{
  "head_dim": 96,
  "d_mlp": 2304,
  "norm_place": "pre",
  "norm_eps": 1e-06,
  "rope_base": 10000.0,
  "parallel_block": false,
  "init_std_o": 0.0,
  "schedule": "wsd",
  "decay_shape": "exp",
  "doc_mask": true,
  "train_tokens": 270500000
}
MLP neurons of a small language model. Each row is named by its layer, matrix (up: input weights; down: output weights) and neuron, and shows model dimensions 80-175. Each number is 128 + 32 x the weight over its row's rms, rounded and kept within 0 to 255. Numbers have three digits each.
Before each neuron's rows, "fires on" lists the tokens most often at its 100 highest values on Wikipedia text that the model never trained on. A number after a token or word is its count.

fires on: " score" 14, " season" 12, "in" 12, "ence" 12, "\n" 8
L5.up586:100076169193058153137152099069150148094077126136081121101127096108128121142127111107097132177099134083106130145168141174185092068074189115070157114134232069136066119154196113154120096141108121116120215080150172133121112119138161197090152202133163148124161146110141120163124091154108155108
L5.down586:130130190114145076169134143169117064155147130093144086058137127152166156125151106110155084067136135147155161124184077149132096119107105146128135182122122140165145187181085155062080099128040113129139163142098150059107107172098138195178089131115141118088095080137104143089145085111104109187

fires on: "lic" 31, " and" 24, "ical" 10, " assist" 8, " Ber" 4
L5.up293:178116186132123145108124034123138111097122114087088124093103141119076142133113116140127120105116167072181119121149119179149140133088075148134049160078139100116100106154102173139167141115096059086146129057164158094170075201061114143084135128116106135085080086144188124134086139059093166097
L5.down293:131119121168102198134122120147218168118143110133131103093123120092101116053136128118076082108107121112141106119152138128075139126121165163124123063191119190111140211156129157135151083162159140120166124120171121076115117162098117149180146107092123021156119094166132128154061101037169105124

fires on: "ent" 18, " b" 17, " w" 15, "arch" 13, "T" 12, " met" 6
L9.up24:094171083135199150103149124141112124150144116145126120135099139133109115134174126112139171139117186131169122123141105130124177079122099115134109107120075092061130083121175100147116105062105140188107172114127054132118072091133091143106175090099118089100098158179117094123103098128180152096
L9.down24:065062118130127128136122109095110099166152174154118154165167133128193122170139114103128161116128128150133127146106108115175151138114108166135143125103114097107157151210161083126096125073114105128139155131164163119100070136108115148155170114121165149069154088079118084090191065143062132182

fires on: "ed" 50, "s" 10, "st" 8, "p" 7, "th" 6, "al" 6
L9.up1911:112108045155082145131127122120089112170124163109127161108117147162104183100119128068137106169151141137170132101061091121168111089075129146178112140141035114118141113118192169157146142139145145158141146144127155120122109201136108128116131133189130129150185150065091041129148114156203167148
L9.down1911:131109155132157142074128116135162112128118165107086111131068089089137117122123037120144123114169154139130064107163136158127162202130137163145081173069159090183157141176098080123145123133132085144146098146079168136167202072136126127096122133121203148068131139087126153196104143034061101085

fires on: "s" 25, "t" 10, "p" 8, "ol" 7, "d" 4, " Championship" 4
L9.up2294:116147130104084139148146166124136147117143105100083168158158125139071169094071145123103135118147123136149123158142119076172118139107134073128036101083129174102190136163162134119097163108109159121062097147081167194137093089147110148080141121149129089157145184116147095131075108112053108137
L9.down2294:134109084121192157179109119133162124154090132165097113098120141134148168130094153101161108121138090091120096129117098147163110137123125138152126083130133103147146160142143165161140089100179164177191153068159096153116120128139174049152130107096110181104080134157109154121125122103209154108

fires on: "n" 25, "z" 19, "ch" 18, "ra" 8, " –" 5
L9.up171:137179069099128135180166157170114141141132117162125169113132089136088141121195129128123105097123171118170174145162125132145114136164053082099138118184104157111104153160129144124122149113155119147157151077153155073079100153160061103048098077123106078153184126148140151143141104138162156110
L9.down171:151182090044112099083112146075090116184121081146108107160119068144166177156085003145155137137122133129083170113132153171144095148071128023140106136129138115139133168118148116110114084112111156108127128150127191088178151139149186144163132100130145140120077171142120076154142136120149106135

fires on: "est" 71, " United" 8, "land" 6, " all" 4
L5.up747:183095153118173180116111178140126159121143149151136130101105145092067154147153119131093101094105188125105144192130096150125149115174150127095150157149103135120091138108162115149109076094097178120079133169094179137141115121184072122130128136095055103091110138145076125155156136057126132091
L5.down747:193161163154158088114151134131150124133153118141084142136124170188157135139129113087118060105128091141136112113144194149147121114124116126121153077106126119098154118104086124049146102188103083137151155153159078110064076186074178134138137130148105095113199121137090191126148122169116063082

fires on: "ri" 24, " on" 14, "o" 13, " p" 6, " of" 6, " lo" 5
L9.up815:131179128154146156163174101092121116174102143150131155122122097137184109161102133167090136094124140116117145145148124124159150095102143148164123145115114118111166128091197159113102170100106112126107100171136124114072088192136107196160148142121124102220134064150136125093079125117177183155
L9.down815:059163153148138117156082113159199154111129100137135129101142133139101185102130085086142137130147074090106176157125192155142129117094120158148140157112187084119137190145125174161104131060094132149184134138160103111150147134120132140082113101092168100143155116108132195100141129092117152100

fires on: " number" 34, "'" 14, "lo" 6, "les" 5
L5.up2170:146087139147140112058118231117148104121119092149134164178194085114138144087148119127169088154168180099092104096170163165124072141075174131163103144130093132142102169157165136165091127122091117169177084128169122125186174137082097120148155183139134120134148131131145129113207120113111136152
L5.down2170:096117138124179114106193144151087130158135087156159036177151155198126165137095132155096121115100136179131159157108137113112121146131126102195152104098127108143176097202145158103131180120134173095120134117103100137161074146104138162173145090104102107091144155133128087161147120148148087141

fires on: "'" 30, " describe" 10, " 0" 9, "kin" 8, "les" 8
L5.up1018:125111122118055121129119160135076132168158080150134104165149100037156083106144179084155115205160129096108141094083134161180075198133130171149122080085123169218167155140137148105157164096113111126114165100152158119120173150128089133174102139098084091138160119071150134055173140120125122157
L5.down1018:091131146197092128145108158166128135117158088100176093084124108101147152162081129139098120141206143126147116123108099086154123106061165116152138091091125156139145054129156148193100175156148119074141148083117128153131074081151162108144099132074095140084104134104139111090116143100178110158

fires on: "t" 17, "son" 12, "d" 11, "s" 11, "y" 7, "ent" 6
L9.up1834:166161083073116127137132119151034171127135135167096139146099114161088145115163120175113104119178171167170141165105094147138163138136129053112146097125115098166145093164088134185081134133158133123148110150126084089157125110128139137118172130142082153105111135116097152134150120063143112106
L9.down1834:118105095156125068168140120065114136176099098059111119106180156106161097169086111091101163193134105083105199149134128167091111139157157159141167143122077097113142186027158164121147117181097172154070067147175173145130200161075085130126136144126043143127134123098116180098130144138108118126

fires on: "ed" 98
L5.up779:098117160182101100151114137156123090131123066096140125081097078117091141146135137172138191104112180159100117174107147140112185164097150095070082141142192101102108082082140104132139125131167121140163088158127125161130128161073186127162131149173130134170124178127079107154097134141115092138
L5.down779:144140141157184157036069152127152139169105084165134140148073133140127174104183135128189103088134171125127090196154141149130123161111148048146138184206118132136129153201085083056146130151156140121145148111148166093091094129141149153114171089076171165133065102077134132082125106120136122079

fires on: "f" 91
L5.up1755:088090114084109067112116144134195116133080168104159095150158166088141082143157150096109136093190149106110129067065146104129126126150105164110184123173152110094132122093181184149119156074099103098140117151178102150154078132116093129129127107094052111177150154088104149115146164154109121127
L5.down1755:111126199116132169162133148144103169106178129093138149132107167153113110121172147112118123155177135116132134092157161159131151165098183116113104108105098128114154140084205078160098184140120129170127116140104164111113152155079155126187186161148156144153155186097125112095180172125121155156

fires on: " and" 19, "il" 16, "ed" 10, "er" 6, "e" 5, "fe" 4
L9.up1976:147146151128102192140143169143078104164153116126092068116145154162114096125114131162125132124143165147194068152147142085128164185085141146159115108146081166099153140141093150136146076079076122154084121090138104115116132167155075125163107155114167128097083090133102138148177157180137110123
L9.down1976:097120161131108089110078156114124139110085103195155153163082084145121136134168140086104090122107172147070160113154119150117112114143130107109163143120114132187148095070149111087128175237057167086113204164095134122136148109085154141086103107142101153153175139115136109139113144123081118160

fires on: "re" 86, "ant" 5, "it" 4
L5.up1649:069117071151195127116146183170148120077103155122060152146108125058123145094107091150091152103080187150114100044128146127151114144083114140073173113130101154122093166120147136168114144127145145082075148139085145176085123137132155107113114112140128103150148071122110146134149116100115160147
L5.down1649:127133131054127093163103117118054162149153147092120106180144125114089140157125134064091112120116135132100055124127093162084151151111132136119135133087099155120117135180157116107111125118138148165158120181144181125102090169066151116147146080114131113172155104160150165101171175121115134130

fires on: "or" 55, "il" 37
L5.up1776:155130112107196087175108190123138100151127157132158124134173167158113136181152126118171106087123115161127110135098106151129132156106142129083148131089147145136091031125138108114144143075153106099085141129148101150114119148218161122136069103127125148172142138118129156108110154176141126118
L5.down1776:124116135091150153122138096165121107111152079156114081167099164091142137100066109166090144169116151128085110067136103120100155079195189117125104129091152141084140119142149095156111128178029148130128076161144140114122142115121091101122087198083160151117131130126122134160119122162073124084

fires on: "row" 13, "n" 12, "w" 8, "ly" 7, "l" 6, "er" 5
L9.up1220:090084039149121182161172114174149124191112136139126111128108112119129120119190064136112079153101161136077131132108140154074096147140103176127161082173119076144181133157128101210103147109096148142148106129120075148097128171176052091106147169124192161147194203070146159153152085091157147172
L9.down1220:165143173125186110130147123059104164088099159186147120166155120065072143069109084125153115103070172144150120128119118120169092161135130150126058156125136084158124135108083166090155153146118121135116133135147136121082143187103153099141123154112084081161083147099131143199108184123143117165

fires on: " also" 27, " C" 16, " Si" 14, "===" 12, " many" 10, " later" 7
L5.up1375:107152114125173120128140107095123128106136095165134168151105030080153148129074091122135115167101140111152140188143102158172187153101151131151154127146069182062135142175107118162123138144167161198124093106209101158153171153128120130082085168156083081142103097096143136125096127139093161128
L5.down1375:139125110167092066149150185187090133147143082099124121120142104195078164154157134114131159156117144093173094160135114135122102085133145102165116121133172160125103109178132169085146141123126117150167104159119134203120105169084142161133085101120122131115134120071101120173143103158123114084

fires on: "t" 41, "e" 22, "c" 13, "go" 9, "d" 5
L5.up371:148159092159120177132152233082133118142140168157098143122076065130097114167087134157098102136144143114167112111177156098101172146131170129113137065099063145087141091118173161142058103160119158143144105137084131177130072129131110198092116165155092124107129156127134141151139140117121185162
L5.down371:098128121119181154120113061144091132152111084151101152093107117176121173065131083146219121120099160104176130156098160141166133095118181173156133141107121149092084135147150172100181088093170109093183125109139187151137142177107114122172155122160167159118091134129103167065123099130156104092

fires on: "s" 27, "r" 15, "===" 12, "am" 8, ":" 6
L9.up752:122173143145189097102168113105175130108131174124114110138128117080107145091158103097125106168121122115172111160153099137118134106152129111141122100128107180129188057082100187213123078178180189135106154161137139079096154178144166155166128151149096118128119146167163165133114078095150107144
L9.down752:211167126049122184179117149182073184157126065157125103119101145148124123206157119060126128113151157119165005066115155102150065126142133116070141212222114146134114119172072081097120074149153145146068139098150155120145110115161096067091123109153107138181119114123159113077168119085163120109

fires on: "is" 19, "'" 13, "ing" 9, "ci" 7, "es" 7, "s" 7
L9.up1739:136109136162176129142096193072108157153125154125094150153089123160126107089105141148157126126111150172167122115175136154127112107140164106186071125132090145099150099063134140130109149174085143174128127093107149127141146178114109111164161148170158137120122051128104146229088119141147193082
L9.down1739:136135139122171108131166096114123079067145107126151153099077138113135067147150088090120136133108127108095088103093112117142133121172102151115142128186146125166149072127143072140162079151176179103110148145153128048137097188151159100126107111114095127070142108076197142109183099114189158156

fires on: " 2" 29, " 1" 13, " —" 11, "s" 10, "1" 9, " 15" 6
L5.up832:115135122154117113149154153067143160085127142076116104123174159091170123134118150134107100196131130143160071117113127124124137178111100119162120126128126193139131090082141144115117106093139165157111164141090064131113108108101118163077164116196179081133033112161164160125111123072178111103
L5.down832:175104147068151086130100160176123189170123148055089108153140181165115048121141115118124129159121125100116127144109172143103173101050111133128097134133105090086089182121163134110165135155105092120151078122127115145099079148160023114100119147143116142113106125178149169173117170105149149187

fires on: " de" 17, "cc" 10, " Star" 10, "de" 9, "ar" 8, " Du" 6
L9.up134:134097126102118132148128116124100115122110139150146124130068054129084150162132084119180108166099136139119078151116145106083141140170114097121115089092078168099140112126130156075096116160147142130197176138121160140125185116128116157125128182123136163096112099101134112107174139125117137112
L9.down134:094143173132159133195083105125160149151138154111146111141136084115212125108135130094117121103124150024079152126076125103108134187153113144127106128103148154112128109118139159160149142190152094145091149106101109106120150107162149126092108131107108143103127100114154145134141098136092115067

fires on: "ar" 17, "p" 13, "d" 10, "s" 7, "pen" 6, " d" 5
L9.up1748:143173166055104135105131169127108147155147107118067114163088137133094120068094164191113085098142169159216147125143143054208118129127138095111139102135081139119123084117121137139113162090104096149112100160139104145136099128160130123119115105187140142129087100143159099174167140101086127101
L9.down1748:133128137166168052110101132086111112143140157136115211102193146118114119138102128083158185170142100183134150093184158169099131131108166164166060136102114156149181173177096111120141105147127165145076102135142064122128117153157100043097065081187109109134142146122127081123141094124125165088

fires on: "f" 35, "le" 23, "ment" 14, "la" 9, "bi" 6, "ion" 4
L5.up8:092138160097169153139107182063186134162093160160130119133115196105039130148128134105100116119122157121111120077119138113085105114140110137136121127120107143163178171128139196121069141166127107129128181120104101159149132127119061124129136098154147128139172165128094150118134154139129138118
L5.down8:101133091149126143121142161101117159070140135125157077091154135102099137107149088069058099106128119103107127044110142189160142197114114077147168089091094087096102100142145142108072169097119207093179173136126143129067168146106095144138199142159176108140157104098164077103156104100111148079

fires on: " on" 30, "in" 14, " in" 7, " between" 6, "ly" 5
L9.up1291:126158110131061160163173146190160142112052123172125168136086059114146074114158112074148136107146102116138095042154192121099107160148106126127155166094105154102189113156162130159147071113125136149149104164130110151093148133104109138125178181162112105118105129150157144142124104083185105125
L9.down1291:126123109118102155178119057078162148145119151104092107111181126103080154118059118168174115137163124140062072164123154142134164174076129115119157109150090101108166101101131072155148093133136196109116127123126144175123159129091151173156186120114077169088176135072125164098175162081126164161

fires on: "lo" 40, "do" 19, "it" 12, "po" 7, "ti" 5, "li" 4
L5.up917:162102120148134104095136111096158099153059153100171177113116111133159111173111111104123102124149166151126135127164128131147115140104178116112151130110153115077105172149125110070145168114087174114094122164133146138175117113160134090142113124127107126117102083179106111150120111097054243069
L5.down917:160115175092156063165116196076112085081106135111133139219146143135134120111088161119130104101163058148128143157202160172124156099108158103151197116103136123142138117120115097107075119177138117137129143175160096113148137153133156073099134137145154117139137123150120151154126080123180107094

fires on: "A" 22, "B" 11, "N" 7, "I" 7, "t" 6, " |" 5
L9.up1357:103114102145093091173160124123151126151138137129116063107152122101095162124079104130120136097126144130140149139133105075194175164153083188116125126114174150134158121145100102096142137124097087145162159066123146172142121120126134134113080113088130106135113143136108102138166158136086143146
L9.down1357:152160157124137132105125113135086184124079148145083157119123098057161144113187090194155120103209105211126138105197199126104152127149155168096096101134141117163130146108126058128160120109180138094119125118113130116119083136110106133118162146160166139122101144155134138103092120031142152110

fires on: "se" 34, " score" 21, "ence" 14, "ense" 12, "é" 5, "mi" 4
L5.up1989:073135109145099130123140068107101146137139082133094106102139101137165110112161152109107153142130126128101099153124122100102099091088133121097146147107167061109136107207205114186101055089115110116135188105106087082173112062114155220115089150125162181142158133122198129129191040110099154151
L5.down1989:101103154170140103145066090126143119183139100109111135110115146123124126148154100161176137106150163114157120172126066115165119138113100122118115109176114170153153139168144125079147167109157125058145163140124143153129097121162079149131065159116058151127084178100177163099110138122096110184

fires on: "po" 21, "te" 16, "pa" 13, "ti" 10
L5.up2284:105085090173221086116122124081193148113064186126188077064142086075118045174118091108162075107103135224086139179137094102090203133164134073081085088085097159096102096120137109158152154109139122123138107081133099113121136109153099161142115124094202135152095064160141138054105062091149132092
L5.down2284:161133137046164069151101126126097106088125107154151108215079171147140168172100115097081130110163176132157137120221138131155179066115073171137162084137127117110159104121189110096095197146114128151157114162125113096067158139118173122076144114136163125144122111118084099115171092148108090123

fires on: " in" 17, "-" 13, " to" 13, " of" 9, "ide" 8, "fe" 7
L9.up200:118185141109123169147139136152139134149086104136143096173185115137101086095152126177054133123147120112054121115136103118168181122109105128065110159154110136143093083183138082132107071047122159138104166073115117109130133133133064113155159183114161114138118126106184097134138099150142152075
L9.down200:145151132162131158080183093119098138105164115116087073123114158043106157156153177152077103108122068113187113163086118132110121093198131108165153139124028127132100145108095189126099110177119153124109201144166101127100171101132112134157059087100101138092143168125123151114128130160109122112

fires on: "s" 23, " bo" 9, "co" 7, "er" 6, "ative" 5
L9.up1678:073168123139150119065144112115067099110133086106134121113161083191148148103131100106102128144095090117156122112102144121109177094145130094117125138154115194112132138152099138125149122148192173183179163116192121101069118179083024099162113087078121101150129105120124117189126042124101139155
L9.down1678:167106171170098105171068132154179127217148133130142136153054115126153123172131200103117107129132128150146142104084113118152161163073126151113116178125121138124063080169109121132105100133191137111105117114097163193145108109087114176095171141126084112130081127162102146112152141122145182150

fires on: "cc" 29, " Bu" 9, " Du" 9, " Jo" 8, "ma" 7, "p" 7
L9.up1024:122137145136168094136125114137040140134139154157080150104102072146090127087168125162119142087102168132110049028100112083116184135110186171087138070161114144107095129116161181132105163164122116182159181130141163146068086126073081089060120114136151134079118101076096080105128157157055123110
L9.down1024:156149136119111137103116156146183095128115132110141136166162136126102097149145164134161163145125132100161153119072077128123132146135124165096129156101082158065174073147176092172129190197089140104082133102179135141134209143158120078152114128152148165134146121134136162116073090147148133135

fires on: "or" 63, "den" 10, "ner" 7, "l" 6, " end" 4
L5.up983:143170102100058088114096143145189167092134116135142147136050083102155150170181167212082081158136185159115141147186145120110228153112112125133120165107191123117067113117131076172142107101138170090154130191083104167136121081118185124163128124163098178087154106157118101169102123123138159145
L5.down983:166072116094149191124091047147053102138077131144100169154111133135097139106169132152158150131106136134092188165144201190121125168131115146109127156141119084076178110193082102090152107119135099091160082125126130148150162155107146154201169093150136125152177146146082139074105187175074104107

fires on: "he" 25, "il" 22, "and" 20, "ion" 6, "ir" 4
L5.up2066:133125163137157106092119191106145118129114153110148104105159152090075193084118094165145136078149149127166124149062119104148161160170101126091152135154098130144071103164166127110124092090112128143052183190123127152093113146161179126122086138112138078123103109095130134153107063180166121122
L5.down2066:085138197141137107111133211128145149193121155138137110150105182163093091114126131107084112105135168172148179144158137115116178134162106141051089125070138147091085112150158138120033117133112172150141121130136136166076125096051100148134156177125122176124162154133121125149156208106098155121

fires on: "s" 19, "ver" 18, "p" 17, "t" 10, "ur" 10, " T" 4
L9.up1129:096128072196108135150144095105141148149176112098078126119135143156080133110142136099089091074192125106149107138122113040127151193148180120153089166127099116132116146125167191108170101128110144122157156146083141205162100168135130164128118121093141108156084156121153138143105093077171152132
L9.down1129:169146113182207130156086131147049147113100074175143078125100117113062124139167094132121112074145137089162104190083140173166110166094119098100143167094131079143136092127082124082074125113084109142095121119108156079169194082115124132096138118129175157068131066110130143151173069126102103104

fires on: "al" 57, "s" 12, " " 9
L9.up784:152232179142114119179112169156097088108126114066112138060155120149112167129106146145128155135159154120186122133144139042103087126099120159129046118170109147099129086156132127111120118160105100115133123062133094154134112149135060124069153169139150148126131099080187125096139151167075170081
L9.down784:123167154177137154125157089180106154138152100144158123133191169085139084085137150148124125108173117110154118086122138115128102131144112102108149118140093139110156146039150049153160105129167070100108101097137135140142108133106085145063171145146172111124168123113204121120172112181090100138

fires on: " he" 33, " who" 14, "il" 14, "e" 9, "d" 5, " Su" 5
L5.up1382:192162150158113198137129197114143096145144136194082106106140115124108104128128120151085081129208137175174119161125139182130104151102124142101117123138170130124119106107162143133112121099124157090133200090083116197174081144137129177126124123169108120151134112071123080167076097123134134117
L5.down1382:112108092157158142127132052126080155108127057136149141051121140142134148052079126095143132147077155118166158174089131146119120112133174179147089185138094113129004177114059140043116107057155175081134120146083118154132186149159122139164147130180081176124147086069139152106148133132105134134

fires on: "ru" 32, " Ch" 19, " Cha" 15, " G" 9, "unt" 5
L5.up682:127129112126162129098151078151094164153145194125134129096127196194115159109138139184167176100140095094128092150114106093125114123178114087130138120162159093045122144105124095133139113091133108167074161194204079132118122117042156137152137112099149101156142116172120152071124103108063136170
L5.down682:057135138094123102162181108125082194149152029147147139140097162089145136137123183178116076129128112170158168142143116130164157089109151100107073184082084099137159111124096152073084095120160099116110083149100111201119094065076100052103174092134148133137202157121120074169148132178117140175

fires on: "'" 18, " mi" 9, "day" 7, " death" 6, "\"" 5, "ing" 5
L9.up101:122175109106089122119177122106119125082119117167124116160039118102096120148123118177091108117164112207152133186117076132143111122080143149183106143144133189170128137115111134135054156155084099171100120085102158114100139151159139107156162191149093128122133042133131149130085130136144116143
L9.down101:075128144152129102116196147110176119119201142147090126119118112094185108110083126135118120109144145165142108130111158133147192177117129173106126174084126112180163145125163033134130142054197119178114080130140085128124164141167139107125151152132124116123119112142164149114186060094104083115

fires on: "d" 29, "w" 16, "p" 6, "s" 6, "ad" 6
L9.up1960:128138096115114073157170158113099114132072179125088133133133167103132118108134091143098069085176162160060089094127123105109113120151083130144097183094045107174114156122140167151136086095146101099151148151086123157097114153124128199124109103073135116156125125115164142079100061078123185167
L9.down1960:069070112099203160171081086153094122150121126119095111154134139165166202150126096166158128086141171110133143085053150146215149122095092052113117176112119071124135109136151085118127173086102157138107088168146130110131155096096142148093151131128122196128084144168115075185180135134102166133

fires on: "vo" 13, "ing" 12, " called" 11, " as" 10, "man" 8, "ed" 8
L5.up985:159152113093112132125111122101083164124190132136103122104143193103103179148115101093190116095049147146155140146156112111114093149108137095128103113085097135106121092115095116136122155156116176139127069107123159126134133107139175121122117137190114094094127139157194127147135098144117058182
L5.down985:148070113125115116113104129126133093139158123109123161095089094101128160130125178146077170190077168076112110140178107132066129076167110106157160042137214122154102117139157106125109114137139158154169099189104144119135119138079070107104107150154128155133114062118064101151108127104113144087

fires on: "ter" 25, "er" 23, "n" 10, " her" 6, " Bar" 6, " st" 6
L9.up2161:106145080097136152162138146132115158160112116181095120138099138189071117202139095166108135140130138145154121129140103143077103188111109125193116117177089068157187175184129118151093149159119159142137114140123076119116089145189086100112176154143112176179130086152145143093164116130154144162
L9.down2161:171144137146152159097148179147139172108097125159123143147116140149177113128119172089155120084125136180122141160128044085113171111145160143101160104122111122134157105130092140134150149176120122110091193146074118084113112141134124080129153139081079184132090115147121142114131155108146113171

fires on: "den" 19, "ne" 15, "ka" 12, "har" 9, "end" 8, "ar" 7
L5.up891:115145155081134100142129161088111112142160078103118199124127145131155102106122119130137132150131181146137139117159120132096116138144116142156129079156112181151164091191140111199146213177116134046139126170107109158114126149108089125102090114087156030163157163140126171084146172080125079145
L5.down891:188099120097136198112133093136113072054159186092138133112159075153130081112140115115157130112158155096113121084059133120158100096142123103140152080133078121131110188159127131108157148100113104128102135157121182049116085097167152111148144169175153106144132124110149135076118173133125123143

fires on: " be" 21, "ly" 18, "pe" 10, " also" 10, "y" 7, "ce" 6
L9.up1583:099142101189204171115134134062095093146099157143163116104093115116112106137155142144117117111122067127130100091098122088105124102153120130132111166168109113175148137143159159159136147126104125110136089066096088142078086161129141139129080201160146158121142148150138137130107114133137108178
L9.down1583:194087136106134138105210093123147146093147081189160169162150110165176120159080128139059156105166170129118063120148163098116180151078137096142167087054095126101145130146119150148122146131193134162138064160072194143060154081110114094113104140144118118104123086159138156118165141124116131101

fires on: "t" 50, "b" 23, "re" 15, "ant" 5
L5.up1437:084088141124124144112163156178134151143091152058129135123146122120161120168083092123068133148109133158104156092097148167123115187127123133108124092058135148164143167058153190187119099139152145055177145104101193205160139132157145139148127122153152137160059084187090162125122120075159140128
L5.down1437:195105151061203155093154113138128140174126134157151118240177109102119094091140125096129097071129173151143104117147142104160126155151146163154129150125099113061165133094133135181066179143156089118125132116122136090114073172115114108117156105078119121182116143141141137109106126178131077164

fires on: "s" 31, "al" 24, "ce" 6, " well" 6
L9.up793:134212090145104144110138138122116122080129129088152084026097111085117196116130112098141164105091116190133103059119136057156119208111196118119121116140095170045109110198146166161143160155090211150158118088109141178109132167100046090059172139163110067133115100147131120115113134113127096125
L9.down793:074133122117146163137142138167108071138158117105182101131183146093118035083093145213140125126122121142150120137094138124119127134157139156171142143098114153130092123102119117110151126159131105074179132118195167122157119148100133141144097083130133122067160176124136108113104164167129115136

fires on: "y" 32, "re" 11, "ge" 9, "ine" 6, "e" 5, "ly" 4
L9.up1050:057135147150136136177132068127087112145149080146116136118051088116129110169114126109107140083105099132172093125144131124122129120169165147131153180156095165132189121137105143174077155161141117168132096115117071180074133151151221085100084128131171189146111134124160123082129060143127113094
L9.down1050:147138158117210163120115156120151125173097125161147131176108160084108141122106082135166137095121097151119111126092151133092155201093132119120120111108133097126082160138130111115136075171129245157144148120108139137124126155167125132124109109116083161081125116130185190145126156119198150109

fires on: "arch" 14, "ent" 12, "en" 11, " Art" 6, "le" 5, " in" 5
L9.up1475:162111084176119133132234126149127098170150177125146076119071149140117091111109095112168125066137170139098158139170140143125140120154136119107066106120129094166155102120085157127110149087127122208143178106152060116172080109106147188122140100090112044057119168136160147092116131120220140155
L9.down1475:125098092031136116107174135096111169100161117089097090161145141032153088123172150158143143167128187157134143145161109167111106131130115138139120149173134098126135115140166132162102057109156186114174116163116123116130138088086114108158089161171167128105111089132099146160147169127135190138

fires on: " It" 25, "per" 20, " Ho" 10, "ish" 8, " 21" 5
L5.up1456:157131191184174135152153160105159114116164076178098128132190116115102147130112156120109156121175206177105187130175171145086108140144143161102143146117104121116174166179158135147127080131154145159167062081112102127110072141140098049070111122112090096086135098106124150087155117128171110178
L5.down1456:138155148152114101078159107094173154206142154097131106115149177171123162144120083137142103164129103080150118152114170126138143155166094163133145125107156131134181127179120205194103062121148116111148115131067099147127132187142132136110119141202118210086090166087091097131123153117111173125

fires on: "mo" 49, "ed" 37, "po" 5, "ge" 4
L5.up550:173125132122118139172119140201175161177106131104117109111130102161098141138143163112165172137109115140118164119083136116114146175119115133102123129157091169161162081081149130116138182147159181093152138120079123085171142154151132148127116140210112120160174170116098124137102092148131141161
L5.down550:101108138123161126124073138129120126105086151155158114190128073138167108146178106078122146102147110182124149128101075175146164163105173099142160149102106130138147123135081146144134131143137145106107145125175188106137137148140183129095147100070132150140133089106131106089105110141094108115

fires on: "ed" 14, " to" 13, "ol" 12, "c" 10, " re" 7, "-" 5
L9.up2263:153132075158128151151154106140108106153101141089161178153155124180127161124134163176090097075140117121092159125141123204186163100134093094119140134143107111072109175197122144137137115149182139099076171135080095116157089163133159150115137139143197119156145138131161101154119114129154139128
L9.down2263:140113135145134141116145136132122142087133155116060104086144131078149131141180140117157141132137142115154077173117185210163132156123145159130105107096046108150215094112114114166128183179140084106155152146116151163131167147090088093130165185159125151112046191123083147139124108100127130107

fires on: "l" 31, "mp" 19, "or" 8, "o" 7, " Th" 6
L5.up834:129141126137047133139170125091120124129156123114119145090086114149097125105129148120147104196101119134102110150082138095117108149098133085056128139136115091127151168122095119150172062139117162159120094172080139159178138160163112145123126179161143134069109116116133149147153089070120134160
L5.down834:118112189091177094137141150119142107167124142132092104188167124179151117137117122089108165163109170113150152167160092068076140126089135189127127114096101134076112126065080162070111156141136110069149145130119157052153051172131119182154122167096148087138165148161130172075097118099162194166

fires on: "-" 18, " 1" 14, "th" 11, "1" 8, "k" 7, "me" 6
L9.up100:130120171082080115134179163103116112166175137050114096122092142112124168145120136205156082096145088157160129108122118163163173160073123114080136111140151133061134111136112150104130140087116152128142107133159100148152109103094188086159120058149165118134059117099129166126063151130105112056
L9.down100:190145178189130088154054165110086197188067158150115128164126177160117122166113140112106165191075102155146103143124092158105095179082080189141130164140167137138140114162134097162137130063133149119110129110170072122058095063090061152103155174110081133118117125188109166129176129181124135144

fires on: "e" 22, "ed" 13, " the" 13, "ing" 11, "ci" 6, "il" 5
L9.up498:135134120068095179092114164062121113112138138212150043133114082135133041130121134186126180142187109163130104176173149131131170133135088141159118152213137127167103102108127125102147095087120153121099138100126069164149120146163139131127103188162104094139116114101126102152192092181133130161
L9.down498:137109131097113178116108137152168123086100106114110144083120093175093166111075128067142091024137183185109160131143160115158160104113168070172128125133123089122159109158119152086169223147111142131167093131116127111104193088115108142079080099116075096097193111162070103142138154069124109184

fires on: " on" 16, "ru" 9, "ical" 7, "d" 6, "ing" 6, " of" 6
L9.up388:112136113118149072134122093090140095122101143150114080126096131115153185094138140123116098149129095174119086118126140115131188169136175148147118177160087089086145084093138154121118122165169125098135170128122123083114146118142136146126128098119156123182169139126106156135098124151138117138
L9.down388:144121160090119121149130155136175150113146156114102136146157130062133132094093153127173148082163129143151125166143140188186138130111120049151116117092157137103157185156139124185127101105112083091101134115173119196092158137135143160170123159167086128082087199143116126121091154147109093131

fires on: "or" 91, "ö" 5
L5.up1773:102114130163068151167106110150118172169141115071136178126138101102145130163120088095128091149083162116145101192124150103169176129130162098093139131114197146110130141077139103147164137103186153135162128168145145103089164058154165143126134100157134114065108121181076086109103175091162082126
L5.down1773:176096124139109146101124109196064133096110191103118129127128096150165170126125118101136161133161115049153143147151133170130114149130094193105094196130201128158127177183113085151185092093173124139179151092110092145088071119117069126122191142108150128171100098153129106120103159171094108158